MLP neurons of a small language model. Each row is named by its layer, matrix (gate and up: input weights; down: output weights) and neuron, and shows model dimensions 48-175. Each number is 500 + 40 x the weight over its row's rms, rounded and kept within 0 to 999. Numbers have three digits each. A neuron's up and down rows have the sign that makes its largest values positive.
After each neuron's rows, "fires after" lists the tokens most often just before its 100 highest values on Wikipedia text that the model never trained on; "fires in" lists the words (lower case) most often at its 100 highest values on Wikipedia text that the model never trained on. A number after a token or word is its count.

L6.gate226:480426543449444467501572540547530525503493449485534490476456441514529550428539470500454541510431456502544530564420455581554489507456484484526466541461452495453510564512479473532453573470509536491492571487452580538476606445433494437525481471485532469467506541452491568539547472527473372463485482525491467478471445516539536597512538485512501549422495467509482513479483490482467506523404
L6.up226:475444521509511592595502516481485508492509504450494471451538526500522529547506434462448497512466555564373434516522535492423526505487561516629472511494440505459496555514523510489493464523585497504504564596535513459534425439531490495539511491520527513498466507477451447491490506524481588475434513524460534511512548538524522580444549498576505524485522483394528512453529457444598544545536
L6.down226:543545491535500529486486473476457583489458535379472516515538533505500508448515513657528490506519492493510504474523451523573526470523526566512466469483572507473429504511558551490504493436514490542531562547451527520461546490540517505455463539399476496467487492481459518507532509491460554539531468498413549429516546496562448504509448412493461481452495489492431527516531494517479517486426
fires after: "et" 15, " to" 14, " d" 12, "s" 8, "ed" 7, "d" 4
fires in: "between" 14, "from" 12, "against" 6, "again" 6, "of" 6, "to" 6

L8.gate686:446537549488475509452506430445551534508540512563448459448511514511497520501551456435483514505491457549470464521507506464453440482522485513503512506462487459501522474506580526461470499472511507501544497526424459579540565509481501530507599508522447480491533499521549495537574437493503517520518498502546538502461413563462521481461533486453465556457514475439562438526402569542588500506470
L8.up686:456530520435492553510532567488544478513428466523502544450474514511541471490472540463480510499454450485565469536606507493441457579534506456496567549510512485490529562484564547525438502494523435535500455499522467420495553485508538473447540423548473505619467490472600508500510490522442467541466417478479564488502498520534473493435460448493438614565443463486508465551541540550419485549485
L8.down686:572506509519465514438475561540507479549448535480505545560477451472487478459489553539460443538484492505474462480502471467474563511492458544479449498543527549568532466538461455551496445467499542547566504507479512571561568426501515479478488515428510433439499412510517499467488539446448509497586527520501404499464486481515444481518376506488505405519471566429451483587475531516548500539532
fires after: " e" 56, "ur" 13, " E" 9, "E" 5, " comp" 5
fires in: "early" 28, "each" 19, "century" 13, "eight" 5

L5.gate702:526593469491475519576524507468527479492468538511421452509512498517561520555482486521363488499498543508443550497628467589430554472517432545458467462598502498423465521472537436412462517527538486407563525467530502544441470552445478528491592609499505495454521504489507544511539502468484507472516480510474534501513440469435546430488482498524479475502548477570547466515595503451462540454469
L5.up702:481502527464512494505518507439451524495442489514456516471540502494555487554508540559485480483483489518478511479557557470479504506556495527529391526576535490478532500531517480483524453563472492424597506488452447569505433518524499469474590532511482472444551483472495503510439493522497549431489511542385524518500524456480482397560421494536547543586473446520477474552534522494501459498512
L5.down702:462559525532566438499528444549589503510552474534492508576531454482459525529461469439433540493505504482521433509513463616447511482384487523487543454493456550473500536533551544485497404490466546559424509491521578501549512564452490526504460517477521509510449499515428482444510520595523485533588472496505493450523463531485560480491455509488516464440572525568479465488477491479482468428559
fires after: "u" 18, " S" 15, " O" 13, " N" 12, "eb" 11, " L" 10
fires in: "july" 18, "november" 12, "february" 11, "october" 9, "september" 7, "label" 5

L6.gate370:495412417511458568500515506573601469519497458557458529510455467502556522575492495433483481532543464537388457572574535437441503464480506489579551507568559477464506481482476475545545473560581492519462495518478495536403504526505495445542584480516491453504534549465462547513488472494498526527469533455498542499548450490500452528498463508483478581509441428465512442476481499394460466517509
L6.up370:529501533491521534516475519563554452494440541520466525486404550490515487571556473546471493502461423494457475422453535491472469558481470513500542512464523488475569482486555486484465524432486458549520477464518407486527490509492499481471542456496477503464577535482502452556534491492511505541485472499521511612504524487524497446501393505520465545441490497453460475557476494530493482569484
L6.down370:482476504486559542538464555504535451546532517489458452507504480540528499488477502459492574511505499553591532518561393478549481486483471525514434480486466531498504534448506550538543516570521524597512511448443501462514508479505588547502436482542482455475480581526505518474473509469514522554471423539583467495501436490484526476498479527457450496472531488536459547469510512473479513539461
fires after: " e" 27, " E" 25, "ain" 9, " A" 7, "E" 6, "ol" 6
fires in: "each" 15, "english" 10, "against" 9, "eastern" 8, "east" 6, "college" 5

L6.gate112:533511511567523582466541506482503537465426508496449526452491496461522510588436508469495504444417525523459506475409477522508543499513500423502514468558519502479495523512571405444572536534529467471574512533449499457529489508470549524514434478484493482483508513511521406506535498530535478481468488536533515542552534478511549522455478458505425450532553417494542511467438508490490473478527
L6.up112:501586501440425500507526544456529516490548486450526534414581468440535549490457473526523460506557502495511548501499492499546487495501437515541453533437527478428460511468460437552486501549528582543496505542489506557540540416456461559527503480519514485474524514500427557548464481460452479478569446509457461500522549496514490553490504539513536498476466459492520423543586526467544541473466
L6.down112:461450508534509535479470511502522472432453490502520520465508493497490466458453503523483450535492458566475492450425541515496503510512454469552479537526551514439488534441371452524470425519534527564593481535493527469404565509532494513530561430565492442493409585459461545522570488488489556511517436516453551527541538514530537514509480531460418566461462565536482447492508487490465553444496
fires after: " f" 16, "s" 13, "ed" 8, " res" 5, "es" 4, " p" 4
fires in: "to" 41, "found" 6, "founded" 4

L8.gate442:606552491513524506525511465478482498511463538439502449602470567527484438513534507534430492548461455535389585479441522481473462535532475473537487541481543437458533488436502497481507536445460487451527466489573520490484464434564477586499528471444512575477519484491498521463510512551539549478546458498456539493487469435443510453441498494489485523441494517508471484516510566544492500476515
L8.up442:547506429461501485544505465542498506521511545532474503531469516485500485525520510440479491542570470480544454611572500503496513531526449558554616567510507434560468540526517491525480515532555527453516483471510517439509473426535560488436471462524462546431507545494479529531503542543544480483486421534436487448537411451572509496469521508466530529517509475527530475542556449520446472477499
L8.down442:441543481462482465487498533566542476457512457567539511481478403541474484454501549425492520490507559529503497528524467583521492537458511467481487485526498508448424553497537465535462462436546526433479518604511433466473476535476475530535500487544515482534543474540482414430529453444422509522495514487489478429532524459543499488455442551529470469525556530506576564558478486436456497506517
fires after: " A" 30, "ric" 27, "le" 5, " comp" 5, "al" 4
fires in: "district" 27, "authority" 10, "at" 8, "atlantic" 7, "college" 5

L8.gate333:454506552490496448444430486542477518544522512557512495532502472461520524506477445459483500520415554517468526443444475562481589502544564517427498555449532508484543515452529478507543457468533529555528545473536495513546469514507501524524486538460465513482482465441572485541502521350570506490455458461483498511482527443429457473554547489498490587455506546577515481510534538543532497524480
L8.up333:530501471483503497502481484602477564554509459447550473507474455548627520441530473553513443514516486535580533444537489461465524544499518546499466456506488508517491405444448481441537411442549502539539531509451499560545501510416547505506514487535498502514533391438561486438450484482514528474533519521482448501559469438477541494487512496512404460456518462504441504497496504481507481524516
L8.down333:493513492523538526501477501557527411452523483490509511479477506472530469486483544525449502511480506593392531505467483523527456484513469576474460537523436495527519544515554491458456517512448539484499462460487476451468498501616555529467480522562538534578484450601516409481520483444502510555498556537436453473638518488522511481520572457462494553469436483547531477482451497504558556449419
fires after: "oh" 38, "am" 12, "ik" 11, "ar" 10, " J" 8, "av" 6
fires in: "john" 29, "james" 11, "mike" 7, "charles" 6

L8.gate398:559537507429553509522493521561508497532512536483582432452519506534511467508515524491462453488490544511479456505488493511537554506497539485505514553431493478458469525505529485514454489447604557455443531513551511576594523436460530509467487529440489433463548437492482505558506464495541477432525511547538480468522476518518471474513538538506546498527517469533549414587499499506520420566440
L8.up398:475531494496534523516549479508441471580477466476467466507480514480440570451510439470567461500540514503512500455486539467494434534513512498518506570511583516516573501572530465538493537576511433405494478456425527445486541469472526525366361516509484506480542543494547551513473476490486453477495491601527516483482551508511466528485468566520549580472578488509481438524535542495477390484460
L8.down398:442471423446541537509559533519521509505512450531523489515448497472479487485452510514519484446488454552530445492462522497526504536537528453474470468428497564505503500537523538419600485545544442524442540591467450539522514453459490499504468565434435411526459526512458443549496503480461525582470515603492514452446460460582486516541511389509504509460488526429471408541517449414498484571479
fires after: " " 24, "t" 17, "ember" 10, "on" 4, "ed" 4, "–" 4
fires in: "of" 31, "the" 12, "3" 10, "30" 5

L6.gate83:537512544568511521462446543524527464488491508566481478537440527609536482470479438484507515509525455487519483457518481437561562527551486560464554521460502477457428554457461460462456555482505529505525512579494576469510526551552503540475470507506500514544481531456513484513517507501437541523475451442505626472535412565543527536520481500510488543483464477567502553479530503434492464479504
L6.up83:461544484514531493516479487585604478457460379494543498478500544581482559514419478444473507547498522525527478518515496535488482475525521602484525489511494497457534532438452473541484527490518548546453452457507534452457521512514494475527506516493507446460475530480550478497451509496506531447574471426562508561447522527516514542577457592549399424476496501557516565490426487448435505460473
L6.down83:419536571502456459518518550565480544553442454505457532455545543409498532463546493482594505500512499561526437457498529459507476537504528458488469446520472497478493547510516541479504406457476489502503499479509547496522428565474453554465525542562522483483464514532434522434483512486508536543483464484605545480513522468497500382504490531497492487550496458526485523504498498503525550492515
fires after: " S" 75, " to" 13, " s" 5
fires in: "town" 11, "south" 9, "sweden" 8, "september" 8, "san" 8, "serbian" 6

L8.gate658:518528500518517482494509534519493530551479407485601509482369507519451491542470457541523473519471494513463608525497522516440460494520440509574482454501497509507527574481468465498417483486524450514437505525545430448459499518494483472449542541466459483478503487515450516586530478460492480607532527437500551521466519643457451481431532516436528526466410469530505456510513550527500498438407
L8.up658:472575564530549530463499569513491499498469478475608545478560517536523442485462572498493487526485486539527550472440505473418498533547525567502479437524513501491458488492410478499447570499505536522475586528481537411570500599460450510497511602480477428491519472517500481458513546524540503557513464521442547497522471530468562530507454518507544462450537455530475506465461512554508522513488
L8.down658:524515485433503536505554561505574526534596438504496443567452496471525535508481444533536503536473465461442491432503470426543479490512514515554464498510484541531517472497481592474486503470432492524485483394482519535506526519471488559485454519491525460495497427526418431541544475478429474521471540496484537546514502462529594565516550477484461517500482454568522518435470519517455489486489
fires after: " the" 17, " s" 16, " an" 15, " S" 10, " m" 9, " n" 8
fires in: "some" 28, "these" 20, "any" 10, "nine" 8, "country" 7

L6.gate663:445508499510465549536547527453528495526465527384517450506523487491483497522498524553464488546441484503458519498457433479486483523512453551557533486477460448512473419544503525483490539484527412388466534556542545517493526558497528499536586472479490423535489527482568428461481492461516501476422456476479507495475461462531535583512451504494494531582514549513442498495474531542463582488459
L6.up663:561470504536510543474534463463534506459497525566536476515491488444444435521495586524510549498417501480489563499529477473514483488550472486525526472562489506501484512477539460531568461555488533466605569467545537467483494490501509466500532391532540489521481577446492527475497477480532483527499512501581442567493543527520563520508471528503566535476516487540532509404519531494449498546481
L6.down663:498498505538560484466473481456454500541563498539495571497450456473568549529435463449420427476471529523529484473547477504449505520535532492441586565402443564587488542455579483549569478506485498490478497500510528491510617497469465489495415466537463558483503530528500504546491493497496547504561434500466504497505504495448363463516454528485484535458459456484538539493444499440550525471497
fires after: " C" 35, "ist" 18, "C" 7, " Pro" 7, " d" 5, "u" 5
fires in: "district" 14, "production" 10, "country" 9, "location" 8, "date" 8, "city" 7

L6.gate682:521495458492598536482473468483507513484531440544438439498510489478517517579561490498511415512459555533483470535574554473467488574454442519525507608527446484522550517478523493520498456519496487497426526493482504504463499507518511581475477529488511435452502539486465627497383454484440477523513486525462452507486388400533502486518567538477509545536476540505563461505520501547488470531425
L6.up682:561529561519559431456486427474456476519449535452482486518482522471475518483526518475461503477501430446523469479583550442446542577515519499444411528566525497560434447613471466485513497489460512530546526528556522542492507549485474524516518500543611487511461516488501536487481491552519470473466480530417541471500370550488571534478625468493544521463499378474481455501556525490513546555517
L6.down682:543535471452522501474551478544444464599455442499517487519492508537509509485428491444455463478538445500458455515445470463535525550526500528456509561443549455489511548445500528601509461461504473424486478534444518490469418524502555478467491482537511429537440551471526467477532485494538483461551505524574467478535518560505433504457476545405450544409524491449440485427572549529493477535625
fires after: "j" 29, " J" 20, "in" 11, " M" 10, "u" 8
fires in: "major" 17, "jr" 12, "majority" 9, "july" 8, "medal" 4, "minister" 4

L8.gate448:502543466598527503455484602521432555501498502476594552501452555564510471521436529493508540515522490442413443449457510460498511488534490541501556459480556455499491496540493570551467474419452486580460547513515455493515491537554555458556585498426508441495486479467527403537497498482533453498511524469562500450509475532474523455462510468529526468527573548508509491534552507455541510520492
L8.up448:539435570544489469531435513540493542480505452453486523447529459544457544465450574484505449490494550457543489539491541456486510497509528483585387484493438486487507515512513485551406491477521495500426544540408497470511484542542513546502587567549487528527449541513426492460470522536533497534495635475542492482519495474527491481501566454459503489457506530488527520419488480519519503502475
L8.down448:456557495520449493499545468475484488566548551517526509491496535561510553469604456471502439535511560497570542466563506527476498445545466585540462495428511529510516421496516525529527475467487518481485423440513515490474474515578501428525457529454474570543560519487512475525495481490484504491492486478539455458497508440456575528514502453446531521493441472403525451535555490444511527530579
fires after: " whe" 36, "he" 23, " the" 11, " are" 9, "a" 7, " I" 5
fires in: "where" 38, "areas" 9, "there" 8, "because" 7

L8.gate38:441580475512478561483462497550488546427468507489514463496483539446465468553450487487431544475521573527457529462527571508486472464479501513487450480551506477489499441493533548448503496451564528463542451470524408494509457430522517546544506488438449499509520556494512502487532489477513552548427508534452542464513475522459503405452517515397435479480541534531494511527447462534484506529531
L8.up38:531447516460506499479484533522469449542470521484463458445449494515500493455513515493498537529452570542533434560467463530570579427460517502455470596504473521539402466479447460527506550505560591497536558505540502498565472472528476466521477524484443464461490488468551500395492491467456506483514500531503441484574448491460470523514575456492462461546549474575464509460554500512426534491545
L8.down38:514462467505469513560430468536512477485561440459545475494444441445521483509523473555507457557496547470540488568475546494530505511503524468441504474459533515506531552510442535432525521531472482553493502448535498491572478476483543581461519509504492474466455460524496548453482429498520529494520420480525505422473454501559531453534469527482483461472491499550527424455557502491473516465501
fires after: "." 35, " al" 17, " b" 17, " B" 5, ".\n\n" 4
fires in: "s" 15, "both" 12, "c" 10, "along" 9, "alongside" 5

L6.gate457:497558431471480549497415497602521551507511495519508453473454552522422471496509385450529442527517455529521498518489452511555489494506512504505532487475442491462522450441568482476541568573526448502518503526496463472471530517512490487547500475483491470515567505439461429422523469437486540489498478461554523490570468519402452496524488504420442496507549569506614572543477509471458529463499
L6.up457:512529479509481419462473533499509567566472488527475496549467542444584515492531492514561456458446433535461435496525490451479501450512477539481506504489440551504461480441491497486548406448469473506534495488554493528443515515502508550526500472501555525579506437504548455446560525604490494450509485521524497517529490498566452406498465429495518561439451499400558459499515500473491508495413
L6.down457:575434579453525506489522537516513454504510461475500550495529458522482539512453495565568520437384587482485504552436474553499555429495478413465476494518485512471505501473439513462482418486454472438536478521572491506523400523526540471466464546479479514494527477518461514506534492489492514522531495474453530546491513484537514480570525477479508479482527467487442466522478498472512474482537
fires after: " be" 26, "1" 15, "ar" 8, "we" 8, "3" 6, "all" 5
fires in: "been" 26, "2012" 8, "early" 8, "between" 8

L6.gate664:448597472496571487541493433559501591525442489483556484502469559502515502516576507535519476554585501481473504526509532444486483409483457520471522527501519478528475473494518491446505441519503483502486531515431408530473568580481457469549516538456458448512461522471521473399451471487482448468457481466522560564562521485514435446492559453539518572507433547489549488523440500504488616524483
L6.up664:440543494505470476456539540477531518517442517492536488522466505509477492561447500489557572498464478501507520505610501514487479555460544426429464415481476459528438561518526530405514488563528512507540529477515478594464530492494539484483512513497478510491563474501442492527567499567468532502424510448541502533578538499514420502511469453521543579503535443483514447429458518517569499544497
L6.down664:501489446526534476471515555512499484530456519455488445508491481497524477471427475457440477555518559551445492511518528508573463510502506462516505513451379540592458495566456492535521485469474533579524463483506525483589456453520546527459392495467467492536526515416516575519447506469496534490527517525546520518614488462493484495469492542547444501519529527403480532455503521492518457528587
fires after: " e" 47, " be" 15, " E" 10, "E" 8, "v" 8, "p" 6
fires in: "early" 28, "been" 15, "each" 11, "even" 5, "eight" 5

L6.gate344:573552434491511476463463509534476511555598469452489483516490552481465444472559478443445527518486511493520541478559570434540497539422477476515536534519573462512472467500526493413498385516582545468461466486504481492478491533508443459487503471481397519427520579498498554507514477536507470536533549517494537464533416497479409432543549548527483507562547489543475431521536509498492432509463
L6.up344:431558527497478509501486517549520500506471560543521565473512520480473463470494550528455476540521519531476514539552496508501512488410430488442541486516522505487442498522503491465437493509577449527496524458492462508524384529450440551445568476502479504625472512494463546506542478518492535516478512514544602523603458513508446435448536487499463520480453487522487486474484503475515534466417
L6.down344:570438467479512547459466476478473480510555537492499517504537553472485484526463488426471545503509468414532540497509452528484528457515517554490546485426449536417499523565488490541547520502489549526570510440509571489520470461559546466543461528521516522488525524501552500448454502557482525488485480517534502477527493509521462545482419456514521526558485443521507464401486505546526569545524
fires after: "ar" 28, "u" 26, " A" 16, " e" 7, "A" 4
fires in: "early" 30, "july" 26, "american" 15

L6.gate22:474464513492534466506494419548449515534511522535492463423458509512426508482537498561531473560508486455432564536468497561512540480586538484538539505505476441473512442492518498503497481476496492449588572516547414502448530486510563564509447524503495457537493477504487439475489483490533490473557487443552561594452539531498460477591519520482561389476486477543447500515422477473484480427483
L6.up22:505402452429545482431547541517502532518486516550523444450462543498452552532497563455532555493445516450448422525543450489497557471468470555491558516548485552504438470492578497439551423481564476467524586505487570440518477455500474469543504505560507502496425484486455552483547528487502509486561498607504641483507461564494501539542556489508536467452503478490467530379529483469565534499459
L6.down22:372499467483499551448548501510485441495463520575548452527475501455531505544541474482527466427475489486485460445498501514463497494509491542519512530459482462500447552491564457500577462536454496389494496525492554446537442521567518499439565495473512448526453526532572610518525499505478495487473517496497499496565490491473528499445488521511544517521575577509439540495420522453441555513510
fires after: " g" 32, " St" 25, " G" 23, " st" 7, " T" 6
fires in: "state" 30, "game" 9, "grew" 6, "great" 4, "green" 4

L8.gate285:482499492474463516459536507508527474489524553430483483527491489536598483522454523514413490492502506570521429511469492543537488510474453512470591507496529483525496526517496515450535527425474441521523586568520453529619537444411454455461473469469477476506490519486456478555444494465525531481531495539496516495420458502487530523472466460516545554534570532508505435504570471404521551539507
L8.up285:512496489444474527526533586487410472509424525467487484526453473514518474447454473436553576595506565454532531455551488546506495555501521535531501522561489492595417473464439521533559488501590485515492556498533527518517473454473544521483463519501464478536473474527520488506515549488416434529466569517564475543563482480481443503536526527480434451520573504479478541487511518484484475477495
L8.down285:561500476426532519534441472477525529458547484443518442579495441463489470468493469467440523519449534445438523558453386507445414487451538439547506524594476609514521454480510487520512490492489552487503513440511532518528479398555486519477505476425560515430500481468481572484464520520474490473476484547540556457485453434476506455466441456530465476503523520529551519533482528493516494484511
fires after: "." 44, "up" 10, " ab" 8, ".\n\n" 8, " with" 6, "p" 5
fires in: "in" 65, "upon" 13, "about" 8, "without" 6

L6.gate611:509565553498518481466450510505469513499433469460561497471501524524477552471466484489514523485426589537494412521579505532531478469483461541521497510548448483486468501452485440478516447503514529509539522480531339492510499467561463444620522503477495469535465500470473505534535499434477482516484458546483469479478444477489483500489515558439473534524544513513548493525425502454494499522521
L6.up611:474532436479446477479491465473504532548475453474591556416448524536437538450558458479520444483491487480515445469495476484570479578528470481479431436404517505433486504513567478481487606467549412507495513553497508457503546426469537483446449485526494495490503525494556500511544504600488576520536480481531592539503517596528502519520456508481465517495509536516500516485512544487532491502502
L6.down611:596507584497473455584455506486497486445556506570423450570537455527508492477484486577513541496416528526489487515516486511544471480457505600505517521523556511494512569508481526486545458464454497513449482506509565533503486553500507488485508493469471494485461550489434500440523506479494490526567470553519506542505482453450487489443463503561504475517540534580511472535497502445617492480484
fires after: "et" 30, " be" 27, " b" 11, "4" 6, " had" 4
fires in: "between" 30, "been" 23, "three" 7, "88444444" 5